Weights of a small transformer language model.
Architecture: RMSNorm before each block, rotary positions, no biases in attention or MLP, untied embeddings.
MLP neurons of a small language model. Each row is named by its layer, matrix (gate and up: input weights) and neuron, and shows model dimensions 112-239. Each number is 128 + 32 x the weight over its row's rms, rounded and kept within 0 to 255. A neuron's up and down rows have the sign that makes its largest values positive.
After each neuron's rows, "fires after" lists the tokens most often just before its 100 highest values on Wikipedia text that the model never trained on.

L3.gate273 [111 134 135 109 223 132 133 115  61 123 138 126 131 155 129 146 183 121 118 103 123 131 127 156 204 134 135 122 179 118 115 140 111 119 158 107 115 159 119 152 117 104 127 145 173 173 145 158  90  51 100  85 116 141 140 116 109 106 206 143 147 124 124 116 164 116 156 181 165 122  99 118 162 158 118 168 153  66 118 140 162 151 126  72 133 135 121 118 184 131 190 137 143  95 115 130  71 124 122 138 186  67 138 178  55 133 132 166 115 167 124 167  97  70 103  77 131 129 152  80 112  80 111 156 119  92 150 120]
L3.up273 [131 135 141  84 136 121 162 112 135 120  77 112  93  87 116  70 175 127 134 147 101  83 129  91 134  90 181 123 142 101 148 137 107 100 159  91 215 125 168 134 142 128 114 138 185 153 119  83 154 153 105 149 124 161 131 115  94 139 175 181 127  71 150 141 172  64 112 102 117 142 169 161 174 160 150 181 179 129  83  86 121 175  79 130 125 128 146 123  95 121  69 125 134 128 174 139  76 168 156 139 154 107 147 110 102 122 182  69 173 149  88 119 131 159 177 119 123 195 134  59 119 154 102  87 131  95 135 217]
fires after: " ", "t", "-", " ("

L3.gate445 [129 111 127 120 109 155 105 147 156 108 148 180  83 129  88 116 116 128 142 110 130 147  61  44 113 126 164 189 150  92  98 129 107 105 142 167 102 116 140 159 103 125  97  75 137 137 106 135 161 210 132 141 118 109  71 114 141 106 112  91 144 156 200 159 177 148  90 139 119 107 140 111 125 141 165 139 108 108 177 142 147 147 115  89  82 128 130  98 100 139 116 124 148 120 145  72 166  96 179  94 104 121 165 154 100 144 151 162 116 115 119 133 131 124 188 150 127 154 142 186 100 142 188 131 122  78 114 143]
L3.up445 [108 186 127 158 137 164  83 110 146 124 155 168 127 169 140 108 151 113 103 148 128 164  70  77 122 105 162 133 135  84  96 183 116 116 150 161 102 128 162 170 106 137 133 105 147 129 146 146 143 154 158 119 134 130  92 119 142 137  85 103 120 180 208 162 179 140 110 117 129  87 158 145 154 111 135 154 136 101 190 141 166 156 144  93 104 118 145  63 122 122 140 107 114 115 165  58 164  58 171 112 126 109 146 125  89 145 101 152 138 139  70 154  99 143 164 138 126 145 157 191 115 184 118 124 116 111  74 138]
fires after: "\n", " (", "==", " |"

L8.gate383 [132 122  69 144 118 181 174 116  96 184 207  66 116 175 164 125 107  50 120 155 115 116 108 210 138 175  56 155 134 139 146 136 132 145 149 109 162 118  99 111 124 124  71 109 107 128 145 160 169 172 112  94 125 166 130  57 142 185 139 140 169  98 182 121 118 161  72 132 130 115  52 164 180 191 145  86 144 161  92 135 118 116 128 127 170 101 117  92 136  97 108  87  91 107 149  89 128  72 157 118 160 131 123 125 121  82  91 187 119 107 152 119 123 137 155 163 124  78 141 155 147  74 209 189 111  93 105 106]
L8.up383 [139 124 113 121 106 107 114 121 143 151 122  95 131 117 162 138 110 156 129 116 132 107  55 187 159 118 103 110 140 121 214 138 179 121  71 126 161 121 203 119  95 163 107  82 160 122 131  83  93 144 142 169 155 154 133 116 114 101 169  58 201 161 174 186 179 177  93 136 146 131 151 119 149 129 135 174 144 189 197  64 102 158 163  85  89 138 109  78  98 109 147 125 136 110  58 135 126  80 154  86 115 101 135 104  98 145 143 117 101 132 120 132 143  91 131 157  64 146 188 138 152  99 114 141 163 115 133 165]
fires after: "\n", " However", "s", "th"

L8.gate536 [ 87  90 168 114  99 125 104 107 120 132 143 155 171 153 147 183 135 159 108  95 145 134 104 141 156 115  94 121 145  92 158  95 130 136 107 101 139 157 168 136 151 176 118 139 101 121 119 140  91 127 118 203  89  77 152 102 100 114 138 178 115 210 134 145  74 126 121 157 131 102  74  77 133 169  77 172 153 138  66 150 130 103 126 129 130 102 134  74  82 140 130 132 169 103 202 120 132 123 122 124 110 125 129  39 113 131 136 101  84  93 102 115  91 127 106 116 160  70 144  96 148 146 132 144 141 111 155 115]
L8.up536 [ 81  60 152  95 120 146  97 139 151  44 161 203 144 151  93 160 146 127 129 125  69 163  55 101 156 107 112 120 139 157 118 148 114 130 120 108 155  96 151 114 174 156  63 118 124 101  52 134 152 190  70 146 124 111 113 102 195 115 122 103 136 182 113  76  98 160 159 106  87 164 125  91 128 133 112 166  84  94 126 127  48 129 157  86 115  99 146 111 162 183 124 139 111 138 150 146 125  69  98 148 145 123 148 110  65  94 166 114 131 131 114 118 131 150  70 113  66 167 105 152 129 130 156  98 131 165 115 125]
fires after: "\n", ".", "age", "ur"

L3.gate7 [112 127 106  87 150 113 140 154 130 162  98 168 169  97 154  79 188 168 166 120  80 109 103 152 123 114 142  61 146 121 117 146  69 170 127 179 103  72 166 159 115 133 124  89  99 133 158  88 129 219 118 126 122 147 105 157 127 162  90 149  88 169 115 110  90 141 125 106 107  91 139 147  98  92 117 162 116 155 131 122 128  79 102 114  63  52 157 102  66  84  81 156 161  83 110 121 164  93 122  82 130  58 136 161 202  93 165 158 179 136 119 103 127 165 187 163 142 140  61  87 191 165  61 159 169 114 110 133]
L3.up7 [124 162 179 130  76 145 145 122 176  79 172 143 134 113  62 143 106  98 129  89 174 104 113 121 123 147  66 133 110 153  89 154 193 167 109 182 116 106  98  98 117 103 132  88 137 109  65 181  85 161  43 133 141 153 137 136 134 119 140 125  78 107 144 104  88 192 162 133  79 130 135 190 161 154  91 130 156  93 109 116 106 168 107 156  99  92 165  99 110 151  92  85 132 149 115 123 129 149  95 151 175 190 203  97 102 118 158  79 161 119 120 121  93 166 146 137 109 165 116  97 122 105 153 153 122 104 163 114]
fires after: " ", " se", " ca", " cl", " the"

L3.gate578 [126 128 127 178 153 117 113 123  90 148 145 181 160 149 128 177 164 140 170 109  57 148 159 151 143  81 167 123 134 106 142  89 111 109 106  99 104 127 157 122 160 111  82 147 111 133 173 142 159  89 217 141  96 165 196 109 130  93 146 176 184 148 124 115 124  94 164  65 165 113  57 156 125 107 180 149  87 178 149  87  83 186 162  77 107  88 169 121  93 140 149 214 135 121 142 132 156 104 148 113 126  92 101 137 161 136 149 125 180 132 126 147 189  84  92  78  77  90 152 164 131  95 155 132 151 107 135  99]
L3.up578 [136  58 115  87  70 117 150 122 108 145 137 171 163 177  95 144 129 144 130 153 129 131 114  95 190  86 122 127 126 164  91 126 121  84 158 107 141  94  79 126 135 152 167 167 168 136  91 141 102  96  72  75 112 145  41 105 143 140 126  82 127 149 151  91 200 169 136  93  99 136 119 138  54 101 164 190 110  98  87 121 156 111 136 169 145 170 101  81  99 117 121 134 138 151 181  96 151  86 149 115 166 148 133  96 101 148 145 129 105 132  98 183 143 111 111 147  93 167 100 126 169 119 118 143 102 117 167 124]
fires after: "\n", "air", "ly", "Personal", "age"

L4.gate514 [146 120 117  72 169 221 154 164  96  88 133 155  99 151 103 177 138 100 138 109 142 119 108 102 102 225 175 102 175 142 121 179 127  97 167 120 170 179 148 106 126 105 125 109 169  86 133 177 151 106 108 119 149  84 119 117  94  90 120 127 147 106 174 131 169 140 111  76 128 105 108 154 117 113 162 137 168 123 132  93 146 166 133 188 129 178 176  62 142 119 156 159 153  84 104 134 112 114 125 127 131  51 125 125 114 121 147 119  76  82 148 120 163  99 151 153 168 131 149 148  95 152 118 146  97 112 201 121]
L4.up514 [175 113  93  85 155 197 135 133  84 133 152 120 101 171 122 125 114  92 131 123 144 132 125 136 104 200 143 102 128 131 141 187 176 106 131 164 163 168 144 116 175 131  85 137 150 120 139 161 179  71 152 109 115  80 153 121 102  83 147 164 153  89 140 110 157 169 104  73 152 103 142 131  91 130 127 158 199 123 140  93 109 171 135 173 127 152 163 113 129 152 142 128 138  85 105  87  77 121 141 123 100  79 110 169 144 152 139 110  82 138 153 131 156 128 150 135 184 128 167 171 152 163  93 110  93 110 187 133]
fires after: "\n", " (", " \"", "==", "-"

L3.gate526 [ 84 160 132  88 134  89 174 136 162 189 160 156 111 193 183 140 165  93 122 129  80 119  83 145 116 103 120 132 151  89 124 127 139 147 108 143 181  78 162 178 100 140 104 128  69 143 169 138 126 163  60 165 110 140 133  98 132  98  87  86 122 128 160 123  78 168 168 164 117 103  86 153 120 141  76 114  72 136 122 113 120 144 135  90 136 135 114  99 123 109 118  75  60 148  50  69 122 135 146 201 120  90 133 145 164 164 161  81 114  96 116 132  70  98 191 138 150 176 153  94 112 104  94 151 167  87 126 136]
L3.up526 [119 155 174  84 119 133 103 132 160 107 101 151  60  83 114  77 181 133 146 147  89 116  93 148 169 205  74 124  88  79 109 117 134 106 124 114 144 142 142 109  80 140 139 165 100 134  93 215 136 158 166 135 142 118 159 165  85 149 177  62 158 162 123 187 174 122 136 141 126 108 140 141 121 121 107 102 119 163 118 101 154 111 120  92 184 169  72 104 131 119 165 144  63 115 114  71 160 126 178 154 145  99 155 113  73 115 128 109 111 137 118 100 101  30 180 109 169 178 177 174 147 103 116 135 159 106 169 159]
fires after: "\n", " "

L7.gate584 [177  93  63 144 101 163 177 157 142 112 130 151 161 124 187 125 109  77 132 188 125  54 128 150 117 169 153 124 122 161 121 128 122  59 139 167 134 142 152 116  58 142 135 145 172 158 157  89 133 119  94 106 117 146 108  81  58 115 168 124 136 190 118 114 138 156  92 144 128 132 136  38 131  91 164 105 150 174 115 125 193 115 121 115 150 127 144 145  97 138 126 141 177 138 126 161 167 111 118 144 158 133 107 119 168 119 104 138  93 111 106 127 193 122 192 195 207 146 182 187 147 134  76 128 156 157 163 193]
L7.up584 [ 70 110 174 142  85 115 121 122  74  78 166 154 111  77  86 148 134 134 112 150  55  81 144 152 115 147 194 145  88 123 115 141 183  58 154 128 114 128 145 152 113 145 126 118 136 104 142 147 117 149  91  75  92 122 178 135 156 153  93 142 103 106  94  57  60 139 152 125 143 189 102 164 111  60  74  79  78 131 179 111  88 154 111 161 103  77 116 112 163 120 116  90 137 178 188 169 151 108 108  94 102 120 166 204  90 151 157 124  91 109 142 132 104 147 149 138 136 124 177 122 186  97 130 156 133 200 145 130]
fires after: " ", "fe", " h", "e", " ca", " st"

L4.gate136 [122 199 115 109 109 133 119 172 101 100 150 173 151 172 160 156 105 113 145 152  53  97  71 190 177 135  82  69  70 134 143 122 144 110 156  74 104 131 154 102  73 161 100 116  71 171 114 125 162  99  80  90 124 166 118 127 204 148 155  92 112  85 127  87 120 109 155 157 121 116 149 130 129 116  86 148  98  46 133 151 177 102 119 143 111 128 191  96 154 145 203 108 147 116 147 101 159 105 140 150 143  94 139  86 133 120 130 110 158 110 121 150 115 129 172 160  71  68 182 133 167 171 106 143 139 143 106 203]
L4.up136 [156 139 120  66 100  90 136 177 129  87  98 129 102 167 194 127 100  94 152 157 106 118  58 156 172 152 122  92 134 138 118  68 140 106 138 110  95 127  89  76  58 183 123 167  83  56 140 135 108 113 119 137 125 178 154 111 179 116 145  87 113 160 101 147 137 129 156 151 160 113 136 159 113 102  79 166  97  60 156 197 169 125 136 165 107 125 132 108 127 154 156 124  94 113 116 122 159 148 134 139 201  76 141  90 124 105 130 143 101 139 168  99 130  89 157 132  53 125 171 110 152 148 126 155 140 109 102 123]
fires after: "\n", "lu"

L4.gate496 [127 129 136 146 149 163 122 112 127 153 153 145 113 194 175 157 108 124 112 114 115 139  98 168  89 202 159 102 124 139 136 169  91 116  95  84 117 141 110 116 121 133 136 103 103 169 115 144 121 165 118 149  90 145 161 109 164 149 194  71 133 119 179 156 142 175 130 121 154 146 137 195 140 157 102  83 108 167 131 118  99 153 105 179 113 188  70 150  97 144 163 148  87  97 113 128 114 161 117 161  99 165 153 155  77 140  77 141 106 135 131 112 139  70 108 155  79 188 172 158 109 170 153 136 135 115  83 113]
L4.up496 [157 154 143  90  72 128  94 124 167 148  80  70 127  93  88 138 140 134 133 106  82 154 144 158 187 151 165 117  60 144 160 107  59 146 156 155  54 113 135 123 130 122 161 173 141  95 140 146 120 173  83  99 107 125 127 103  92 174 185 135 111 134 152 162 184 108 120  82 102 119 124 103 107 118 127 176 122 167 153 118 109 100  87 124 153 119 126 181 138 133 116 114 127  98 140  93 181 113 161 118 122  96 107 165 113 139 125 173  78 166 126 135 131 146 176  76 168 110 153 128 116 176 131 117 149 171 189 157]
fires after: " ", "32"

L3.gate259 [160  94 143  94 125 175  93  86 135 153 185 122 116 120 159 123 126  98 171 131 143  74 107 124 140 145 106 166 130 129  65 132 148  76 122 111 118 182 148  56  93 142  77 125 197  96 105 142  97 191 142 108 124 147 101 158 119  90 142 132 105 133 189 100 114 148  96 102 110 100  75 143 101 198 145  76 123  92  90 141  97 118 164 114 121 143 131 171 105 160 125 145 163 143 116 150 103 137 111  80 177 191 134 162 187 147  83 132 125 132 148 123 145 159 113 143 122 130 152 105 118 157  93  64  49  33 163 137]
L3.up259 [149 118 149 131  99 223 157 105  83 124 115 145 121  79 137 139 146 100 153 160 150 102 125 152  35 150 128 138 131 130 182 129 177 138 107  99 149 175 144  77  89 108  29 135 130 134  86 134 175 167 186  82 102 133  88 102 122 131 102 145 151 144 169 107  75  99 140  75 103 118 122 118 110 167 188 181 125 136 125 160  72 183 117 101 155 202  85  99 116 149 140 134 137 183 192 133  98 125 144 122 109 134 102  78 110 152 114 139 149 148 125 182 184 150 147 169 144 143 161 101 144 132  64 133 102  95  98 145]
fires after: "-", " (", " \""